MLP neurons of a small language model. Each row is named by its layer, matrix (up: input weights) and neuron, and shows model dimensions 48-143. Each number is 128 + 24 x the weight over its row's rms, rounded and kept within 0 to 255. Numbers have three digits each.
After each neuron's rows, "fires on" lists the tokens most often at its 100 highest values on Wikipedia text that the model never trained on; "fires after" lists the tokens most often just before its 100 highest values on Wikipedia text that the model never trained on.

L8.up696:173146139138112149087105140154082146134117135108168121087134147116159103125172147080100123141119093124133141143093150169098147146112112116113099132109140127125172140144142123152108107154119154096125109120151142150190154152133128183140114113128107127113125129127121117091113134116131126145
fires on: "\n", "vi"
fires after: " |", "ri"

L3.up594:134124111130099132142167126129080150126133108133148145152109133095155104117126155093131112135149126082132122164113152135115148094081100156131103127076089169122120136148151136107114115113113085205111133140088127088144129093133118116142125125127135113121117072125140118119089163113118151140
fires on: "1", "2", " a", " comp", " top", "m"
fires after: " ", " (", " is", " was"

L2.up702:124113135157070147158151129140090127160141119154130166092102108101169153156092101093165121081129138169099088153130122161141109151104147124161162157103158162119101118125139135164114107124128132140179117104167101104139144147159113110117144132129110136124092105121134127119098127177158110176
fires on: "1", "4", "9", "]", " |"
fires after: ".", " ", "–", "-", " |"

L8.up167:134152123151160083107125106102120153135100124096120108132111101138088143111115136089147105102116111133120112127136142083147126114126120131153102084143144165101104143126113110106153153156165124164151167107109158139104154160111091102150140123135106128121154138151191116097125102129098106164
fires on: "5", "4", "6", " |", "9"
fires after: " ", "\n"

L15.up347:151105109164132081130157135140158153141122096147142126123166132135099137119094126118091197137119119129126128106158139160116159158137120154086122140102117043107133093151124118109155152132127135129124099162122127134135121102137109149104121110092144154120140104142169139079105132136087116110
fires on: " ", "9", "3", ",", "4"
fires after: "9", " |", " /", " ", "3", "|"

L7.up794:122118152133133133105112113113153121125115094131134150117135126110130118165063143096081163143108091123122129065147130149170154161090136134162115152155127122125135072156075105086110110174154150153126135120130148131157148128080103139076128136148088095137129134124133194103121085116142138140
fires on: "6", "4", "th", "1", "7", "ju"
fires after: "9", "8", "0", "1", "7", " "

L15.up64:086138108128123127140154114116132109151124108136122133148150147136162091137117104127111070137139116121078095138108093099135159124053147112145122145085114113149159078121131132115105156161106087151151147117101161088144124119132165141101171141131119128115104138158135085142105124138125140129
fires on: "2", "1", "4", ".", "3", "7"
fires after: ",", " ", "3", "8", "1"

L10.up481:085185121135138154119123137137113085134143169152152117128136141109071130095107125097105153109109146132125139147145134090157111158125118086148126158146140131114113123100118146109131107133084099113128121178138150141131116120144085149149104128136096125148169117138142159120154085218115140113
fires on: "2", ".", "0", " ", "3"
fires after: "4", "6", "8", "3", " |", "7"

L15.up884:115149119155106155106129145076174125135074141146117177079177126161126094140125130131143141146128158132137081112101118113114102132149144113099119150144079131152135121133159098148089149158144137101088113124119145132161098133148158134132124132130103120136120155148108123106087135165130172116
fires on: "2", "0", "1", "3"
fires after: "2", " ", "0", "1", "4", "\n"

L7.up8:104116117162097124137156104137118095083113124129118132162157149108098100132114150155129167184097072110141139141135106175122094103123157132095107112168111163172142144095112131121166141106092156148065123142160110163140137125138088171137139092109119137142157059144102165093131173127165155081
fires on: "3", "2", "4", "\"", "%", "1"
fires after: " ", "7", "3", "1", "4", "5"

L15.up247:144110141092117125134164185124139129092122125143088126119121163085138097166095136124127122097138114125122108134132106184127104152115151101102188102136163152135092141115138108102111142121127105125094124117136114126137169104145132094129147159091163129121126160143094114143119128157140125102
fires on: "1", "0", "8"
fires after: "0", "9", "1"

L10.up693:121130097165119142130154150121118068116126095066110186095138141186108153144077144120086124090134144136121120134085166151087128145162105116146154097173105181129138132117109108121113150167119098105119135112112150099125188105091120142129148162133141125136128160133162130086138122089146154103
fires on: "6", "D", " and", "8", "7", " |"
fires after: " ", " (", " W", "s"

L11.up109:101137118140120134088162152185157126132120106106155144133146119173127147121127104114133085136167094095130133145111137119099116109119146114132166140147174147123145155127117126119182163162139138117140110126132131125134113159157128130110096129140087132100136111108120159167127130090153138123
fires on: " ", ")"
fires after: " |", "s"

L15.up557:107082170133101162129132148148146106084124124143100099161171138109144101147151150138135103147130123105154132146121103108112121093114099130149094143159125122143097157143150124103176105130137132137102145089151110156126128175150147116148134088137129154155112152187143155146107092168165135151
fires on: "2", ".", "6", "3", "8", "9"
fires after: "9", "7", "5", "0", "3"

L14.up394:152109088110159120135162141109116162121109106127141150146119095115106086133103114143109137130176123143142105115128137065095103130146173132132135102156150120142138129182106082162153169156102090142174166123122124178129126137135132134116156143158129129089131138165146137106157116105116106108
fires on: "4", "9", "5", "2", "1", "0"
fires after: " ", "9", "1", "2"

L4.up150:144104094094159123098126145114127136179121154122100112091131154123152139123137142092164136098105120166128201138109116130113155165174101083102133162134151109157142131121140135117149115143109123153111126131097082059122102151127151151102100138144097135169153145094124122125143139144150151129
fires on: "2", "0", "1"
fires after: "0"

L7.up39:101148141134114143140160095110143121127105147123146130160115128140152106116126152132130106112115153099167126129186122108115115153178135124092152115147095115111091104124120117083153128174106120165157145127117106136132094172109124132131117100121120148141133123174192157109172131097125086114
fires on: "\n", " the", "==", " best", " ", " first"
fires after: "\n", " the", " became", " was", " as"

L11.up97:144092141109120112144094134126182136083159131145146118124126092130120158145134140133114157139143117137114132099113133157106127144115152126136117077140108151129125140117148097096133151145126117122116091114148146192161128182160102140130075087118136166126140116139156122125063155154143102103
fires on: "1", "3", "4", "7", "9"
fires after: ",", "4", "5", "6", "8", "9"

L11.up736:138059147119080088121144122110128127146125106083130129115140143133120150147123108142128170146160162142140106145123146125069170136126133107105137093180156151135084134149156128144141121120086113118104219129102156140105171145150124155142156147129109126139093134149115175129175123134121121159
fires on: ".", " −", "0"
fires after: " |", "0", "1", " ", "2", "7"

L6.up737:137143140147178143142088156084160123118115128113133118116107119150146109105118115129161105092164105094118161140119139130137141112127147141139139105100106155147119097120120133084156137158150121155104123109178101109124136171146138111123150143137139159080130182126146126112124169156147129095
fires on: "3", "0", "2", "'", "-"
fires after: "9", "8", ",", " ", " Al"

L8.up586:131129121101110123108143128144118121125065115125114138097145112154142119122117115134114152115177137141131120132089178118135112163132126111123132158073101133171116121135163126117121137121104130177105112144098129137174117118132098145124129148132100124133124111115107148142131168135121199146
fires on: "1", "2", "4", "8", "6"
fires after: " ", "1", "2", "0"

L14.up889:170125143119095145205146122133110138122116136138120164174121161159125111123088153107102189110117108089132110143132123110118105079146161120119209116148131164154125126117128130096145126099085155112147142145086093121103106084141090117128122137151122148081108102109124088146161106119177122100
fires on: "9", " DF", " votes", " FW", " MF"
fires after: " |", " Total", "6", "2", "4", "3"

L14.up462:156093152125112151146117112130146112123140154105135137105151124112101103121133128107125141122168112143126108129154130117126141189141162087085138136123097106148117131083107088121150095150118119107127146088143120110140115161127139125173134129123138146127111169086089108121098124136122107139
fires on: "0"
fires after: "2"

L11.up153:124118165097105137104118146117122150093119107143107117085096147149159127133122130086110117163119097120108135102115161090129169158112156159162133124159127135150103117093162113150134152159128126181130176142139117100119114115177160139123140126139121129115129155134138087103140114095114153157
fires on: "2", ",", " April", "1"
fires after: " "

L10.up547:142136145144102106178167103083114135129150115132160096111124129168131122148135132127119084152150143108153110119137143102133170136137098132162113088100165152139110131132114159126159102089112121122099159100163109140125114121135139120110122134061095093114154118096119132112115123182117114100
fires on: "2", "9", "1"
fires after: "0", "9"

L14.up71:090146136104123135115113089120148121148132103167169121094142200161174140113105117115087103134118090110090129115117133129165107184102133117181090117131085123127145143141113116140106127151101135112115096150136175110171126122126100086139108114121099114111116128117157107131154188148122134105
fires on: "9", "2", " (", "1", "0", "8"
fires after: "0", "1", "9", "8", "weight"

L2.up857:137100084151136119148174112120132123128129129158127133103132136136136117107152101125120143139097158133126162158102114136133171141090151129142129138121154107135123123128134096099184128123104123155087144121162095140157168163118115138148090129135092145104156151122138150131107143119111155098
fires on: "0", "9", " review", "é"
fires after: " ", "–", " (", " C"

L10.up491:136117154127148118178128118126141109163132137124152151145148123136123136108132160151135134148123154120114153118153115160108129129165126130142162075122113146074124138094129135082151162110149134172116123125104153147095092117112124148103141073139103155107090102119169152132122137122080096101
fires on: " ", " $", " over", " about"
fires after: " |", " was", " is", " be", " has"

L4.up540:102168092105129090138109136153128133118122106120117085144129137131128121158141136094128144143143115132149107098132127125120151128122134126153160128145162137145127165115120093097174119096109151147115159114111144106116099135076116141116118137121150142114163136117115108091088102143111101152
fires on: ".", "N"
fires after: "S", "s", " St", " No", "ed"

L6.up625:078104104099121119156158121099118048130114072116113104136147131101105120111160191127116101108167151125135132118119135119108146131130099123153155130155112129120112143117096080115153092101135138111078160167145133132154128177112156157097134145164128106109127143143130151107152114166114088114
fires on: ".", "s", "ill", "berg"
fires after: "s", "be", " W", "ether", "ed"

L3.up408:157091128117087164152107102130140146120092115156127130167114160126146092082114140090131164172137159125148162122174142110146161126159103137152152131156098138099139122107121157140110157140143124123129124119119137080132070142137166138127129140123109127090138147131124114117119142138133134104
fires on: "s", "an", " of", " a"
fires after: "'", " un"

L10.up446:136134129150169122139132098156095133106106101107119101127146179150170084160106153101112136118121132153115142128138105115108147145132134162127089127109166112105076112123111101107166134134102159096104151125145147157154147134145172135105119139150099145161132111116116134115141127141127116136
fires on: "5", "0", ".", "9"
fires after: "9", "0", " ", "1", " a", "8"

L15.up193:159117161153122103113150157146125142139128116134138125128124101140095147131145160140127164130158070117158077143157154125139146136091123142099145116160150110121160099143092148114158124137101160140115112138167143108144092170096116106150105180130093146129103130157149138132127125197196140149
fires on: " ", "9", "1", "8", ".", "–"
fires after: " |", "|", "1", " ", "9"

L15.up581:175137126154119122149162150133144119152147150100135162122131109119150098111131171110120145115147126165127115156136166127197110177131107104117147119108170124150117118106130125112166128113100117144116109117132143171146111149104137126130057174102151128124152158078141098138136157164117102161
fires on: "0", "2", "9"
fires after: "2", " ", "–", "0"

L7.up674:118118153106138087131156121096162128161145144145139132099098105139145093115101144116145131114146130118151075132083152160121131111162116133121101112122163090177164164111186125124120123093102091135101124085128123132101131103163124093151081129077146112123183151110114126135124167178112165145
fires on: "1", " ", " their", " his", "s", " special"
fires after: " ", " in", "s", "'", " of", "ing"

L8.up513:131151139149086101164164128114072150123163118109100112119121109152146136107144142088122146132188144111130119114107108167134132178155142176139155131120130162141136104136127172128097131104122153141112121144069130178101145078142141149120103094140143130111124128124143085131125127136118123119
fires on: "\n"
fires after: " |"

L14.up318:128105120145132105118151115122107121138152150136147133138112114139093107127156150130116122150100120111112141113099158126111135112145114069076140137134153158124099099083145143133160113135133132142121120110118078146165150161101115126156141128125084135126116131108111148126121086166137117102
fires on: "8", "1", "0", "9", "5", "7"
fires after: " ", "1", "0", "2", "9", "5"

L4.up114:124086126139113127147118142152100144113148136147098161144140102139129077134071108090120110164143130058111129154145125090100101132180142107104152102148139170106122130115118081116156162134201127107157143147118137117103203158124137133126127125105095075143108150140104142124102110092134139144
fires on: " the", "5", " traditional", " The", " Han"
fires after: " at", " on", " ", "3", "1", "2"

L6.up884:062088125130106136134150113096119106150168100083086117182123107115123148141095130123133137189140141074124147139137152121156120161130128161107159129113104128118114126141129127130137127147131156081133084125095147111113132102179106123142114080130120144114144156154067133160110107136098138130
fires on: "\n", " ", " |", "|"
fires after: "\n", "===", " as", " the", " |"

L15.up652:117079107140138102104138164155143132069138118109115145155130105135136094180056107152129161150132123106156145137070104108166126099097144166148133091124111110160112149136154099111100139158117149111116141137128125167106159141173114145139154102127121150076150163122104117136128116118183112130
fires on: "8", "5", "7", "0", ",", "1"
fires after: "7", "0", "9", "-", "8", "5"

L11.up46:105098142145155079115127107157135164124193127123131123127100122147107103132150141104102126147140113126114167154133140123139116163127115121136141146122109079107090133107150155089159105132110120122098103152160131115144139126142131099123122152108097096129108151144144074133111140144133125103
fires on: "9", "2"
fires after: "1", "0", "9", " ", " be", " the"

L15.up540:115132100145090151107179121137203097149156149147127171108130165179091137122132153132119113115136118100129112113143107099105140150140112126125133125132141118187166114114115143102141127111106140118119130133129140152128126166160084083124061158151155138139110141101158141133128141117120159100
fires on: " "
fires after: " |", "|"

L11.up849:123127127121086147154138120126122146134112113143134108114118107089156154130138124133135111141141108138126153116134136126144142166127143132147162134173087112159103075131164122092117139142123176115147139105112143128165108109135145122091100121123133154151175153085176095125120118092089150101
fires on: "2"
fires after: " ", "0", "2"

L15.up542:146125171084107163133101108188153150120123119133109122113148113126181114131118155156088140170155128123110090128114089152120141115159146105096091156123126137132125125143150136130147088139095133130159120107127152098084143139193146146110128116097116112120150150169128112106142116149130138170
fires on: "7", "5", "6", "8", "AR", "3"
fires after: " ", "1", ".", " D"

L7.up239:174124160128093135129104155143129139099137134096141132137134089101167122162128175141106115102083122115132120130122101143118153106144192144112118151082104134163114169106090139119129129157126135114127135137144113103134105112145121167153155113102127103115158151150086154147143138153083160107
fires on: "1", "0", " of", "3", "6", "5"
fires after: "1", "0", "9", "8", "5"

L3.up77:112157141153125165125114107125140155152116138168144113128150118104163123078116188126116165128102114084086152121116169167124149110127149107129108151124103130141091159120122096144140156167095147127168125127117114132133123160143109146123089116105122110129116126114153126124149115099097087152
fires on: "==", " a", "\n", "==="
fires after: "\n", " re", " as"

L11.up92:121130117111176139102107129170111141149089137114135171134146172114172095103160110138092094139147090081122093153134131211150131118152111136107150150102116111102118119125112082115165154152100128138152112139168122108163143132130141151117078118137126171113128105163153131093147132139148108114
fires on: "\n", " V", " Sp", " hard"
fires after: " |", "."

L7.up53:178083126157123121180167141103142191155146151135080095069111154120136089146138122132111131141103151144152058110109150143137117105125154196143146140120131102094150086093144141172122158085135180165142123142153097150162140138141127143151131123151132144170077137138124104116084136142110095121
fires on: " \"", "'"
fires after: " |", ".", ":", ",", " "

L7.up596:128124140132114100125164147143143123149142130141118120128145148137129077148105139104107122095120131164112124112093129170142120127140142141148133056206117138113153205119152134127149133139120101152104147161095143144090065131122123177117187132126142149128110138127183095131117099171140145116
fires on: " ", " |", " about", " $", " of"
fires after: " |", " ", " /", " of", ":"

L11.up888:122161116132134117120143143101122130162155156088153138106163095147085143118126162074129114098145106108101091094136142122157107138122135158168123115122119137135089110121158123170133107130126135152123121126136137152091129136129140117129120131127140153141103119091156135156062146147130125090
fires on: " ", "2", "\n"
fires after: " |", "1", " "

L15.up432:179141162147138140151168124093086119176102110143083090069123093157147135131135088150109137145097094112112102144127140149137134122122150162113157127161125143139144130079117108124137145110102134115146140110114129141125136126094160112118103142148103102139124142170105125101172099153123116115
fires on: "0", "9", "1", " ", "6", "2"
fires after: "0", "1", "2", "9", " |", " "

L6.up389:138113111117156130170134133132159117136145133111154075087144176142166105137148147092131179119173116162126116140109123113150182179107084146137070086122120112154128140115184122109142136144119081123082152135179084124123102165132154113103128116105081115144098100105145092167128128152128164138
fires on: "0", "2", "hi", "'"
fires after: "2", "0", " "

L3.up709:152082108113089147088138124129142146145111164143106139093112104121126114108157100146154161090175166113133115147133153174156143115097123148115136132102159129117158117085149154136123158126125121134147133157091133102099128113121098150122081146147140101160135147124144153120120151184102153103
fires on: "s", "ar", " its"
fires after: "'", " Re", " It"

L15.up610:120129143135103157147131119069115106123134107171159115112102127120108098108141148120110103100070132107131150129130113085111132135138171144110159136178090173153133086127171146140103140130091124140128159129155125101164103112122126112156102145111121129141197155158129106119166126072101118163
fires on: "2", " Men"
fires after: " ", " |", " ("

L3.up754:122152145141098061112154119111117165156152143144143128098103133104094143125089138144134106124119140135153074169121115080088161159117104122125156142154124112100134150096122116136111153107101148102140108105129176145121167103145118135150109119136112134118145168158104112073085137139140070094
fires on: " C", "N", "C", "F", "H", " F"
fires after: " \"", " (", ".", "″", "°", "-"

L2.up278:131146125139138163148123112110083105141146144136125120142150086157144122129105130095107140109113112094111130152121142133135133131108161134067117168130114127126150157085111101129126137106118151168163094110107120121069140135151089129173181127121153130103112089145142175149130123104127147150
fires on: "===", "==", " m"
fires after: "\n", "s"

L10.up319:126155176156152128156158134134133119198112123095144123124123128169130134090161128152113165113160119153190122099127107117120186086104140137114104122136115157112144115123126084103163141122112119106135107170115147117136167113149131102136116124121113136118075118139137102164114097168144091155
fires on: ".", " and", ","
fires after: "1", "3", "2", "0", "9"

L7.up378:145125137160158114128156134108123086117142158133141107128133092132149148098158166134066155112099156128160105168157121137154109132110133110151119131106136153154074122147131114147135147105123111116106101098120113146155103152130128110119103120087127085171144127115180172121127103156125123136
fires on: ",", "7", "8"
fires after: "3", "5", "4", "7", "8"

L14.up38:140109169147134134163142116086137108127100107169125130117175099153147160157117110126093086155107144114101166125155138156171128141116120123137090126180106119158067127070109127127127143125105146083103124132098129156106160129180092157116091120082121155159113116097106131127140124141126119092
fires on: "7", "3", "9", "6", "5"
fires after: ".", ",", " ", "9", "1", "7"

L14.up371:120143161132092136148200107094082105092131095130113129113122126145112131095155147105140133103142160129122153115113134148123153118154106146130167115120130145115115167179129104152099153126141115108122166104161106141160136100133126154141163123149138096129137117145118095127143129138136172140
fires on: " ", "1", "3", "2", "4", "0"
fires after: " ", " |", "1", ","

L10.up178:132130110141114115085105109116090118101118148132103119091172152112127184135118115144107079092117128142091116126136101100136107177148131115090157133144125142165183117104141085146133164119120108144117115115137120086112158123126142113121123135117117139140170123161149184097157104118123120135
fires on: "6", "5", "7", "8", "4", "0"
fires after: "2", " ", "1", " S"

L4.up521:107160099152124128124111100090126138139181157127118112155123171153136109150099104142115131108113128107125113128100110125131129127113111108166171163128172124137155110098120140098097116084104125174111161106124115156115134143148120159151132150148123133148122150133154129111095146160103128126
fires on: "M", "A", "K", "N", "B", " C"
fires after: " \"", "-", " (", "'"

L15.up459:144162116138121154163173116096126090168103149119131107103133150119142088092109145157139103120144144117148112133121145113154148161146160112097145119125111095201121085151101133129164118143136122120125089112165121147147136153161101090131129172136125125103141134120096109092130111163129101120
fires on: "2", "'", "0"
fires after: "0", "n", "2"

L4.up311:115117123138157090093165101120140155126158140167106111063137107101150112167123090143139099125124123116111116132142113158107167126129114141135132118118138153140109141126105161135137096105102117096085118107126149149125105141138179133130125103126127148141123166112152147093108146155171111126
fires on: "1", "um", "sum", " score"
fires after: " ", "Col", "0"

L4.up359:134131131128109162145118094092153123091094127139106107152141170107128137122145126165104152149095111104188123107146156096138144158127120147143108104113099121128109176132106136176155114111116157165102148110166136129128110135167081133103100109166102114135095113115161096083147118158129144142
fires on: "4", "2", "3", "5", "6"
fires after: "2", "0", "1", "5", "8", "9"

L4.up718:130170110115124168129139111147170130152125130138130118129118111131153085130101129133118144122169126133126141103151123109148105133116148101162113129111111103164137111121131125114153124126092103148134133142148154134154144123179131148146137156174150122142157152078114105080127140151165135112
fires on: "9", "A", "0", "2", "bin", "\n"
fires after: "9", "0", "-", "\n", "/", "."

L6.up346:136130143071141110139145167125146110099172115122124140136136124123131130145124126154066132088102141175118159168132152102099152155165113150142119148162113169125098127166094090159109159134141170169102135094105085093122126148140123106123131116094131147132138097119133137134146146093075103116
fires on: " |", " of", "s", " and", "na", " "
fires after: "s", " Party", " S", " St"

L10.up192:147145103098115126129147132105164122120108120086150110131148083111115123114132110146121144078135168115153139145110174105161159140128164148115157133153136146134113129171179160124160152099101083151126125167118118090167162161107078118107148130128162115111121152157144125150096127144140140179
fires on: "2", "en", "Gene", "4", "0"
fires after: " ", "–", "\n", "2"

L15.up481:155136149119121117107137153176136117125151106114138110127170114162090109109140132143140142119126128134123143099130101142082133130146153206147130108135173154147137113118088137163124131142120091139169131134085146140148171084141113139131118097142117152142146110076143132112130103125155154158
fires on: "6", "7", "5", " |", "4", "%"
fires after: " ", " |", "3", "2", "8"

L7.up725:137136127114125117116172180144129140139126131117155126140125113145127138153135116129104140099140123176112153128127183115066134113154121157077130111145129116110106109126126094127142154126129090127136139138128101130117115103117147153102148136106128069099131130152148095131144153120180127094
fires on: " in", "2", "3", "1", "4", " years"
fires after: "2", "1", " ", "3"

L6.up627:094161114138166136126178149135158128109080146144129135112102189090169100113145123155077119130158153170121117144110124114068100082191090086137085103146125181102132155122128110131181090124126147124129094088119145148112159150112120116118126125122147126119145083114084116114152124142114119140
fires on: " and"
fires after: "s", "es"

L15.up376:197104135125172117135115166165098151196174151110112137114171113173185136096139145120123079177124122099150120134136103118111160129129158145130136151152127135100122145122111102083130143103155118121153103147101139109083117137128142141105120117129174130089125163086155153111123157132129114145
fires on: "3", "0", "4", " ", "5", "2"
fires after: "1", "3", " ", " |", "2", "5"

L6.up844:130110152141110120172109120129133169135118111071115116111168134149160075138073168143142125073115147121105101082101096110103123171124119158173102149121157121101134117128139118129127118162144161127103147103114097151151166137153140163115080136102111102136091149147138133150129129132171109119
fires on: "'", "/", "lo", " \"", " Mont", " Vi"
fires after: " ", " the"

L14.up556:144162144129099102101162141129125136134116130127087122133163115138134067122118112142101121101126092139106141111099094132084145126130165132143134119094150136162183096173131140162120140154142136159150121137125163169177102138157074114073079122141127122152161130122144120121146090146153127112
fires on: "2", " |", "5"
fires after: " ", "1", " MF", " DF", " FW", "2"

L15.up474:116093100115115108112109124146134142144088119104151137106140117106116092149164131152096201137144127132106096121104110136119145132150143119114110127121149115114093167149161124097126129145089118127126163160105147112143135129147115104117149114111113159123125123141144110108094140142150119146
fires on: " ", " politician"
fires after: " |", " and", ",", "9", "|", " was"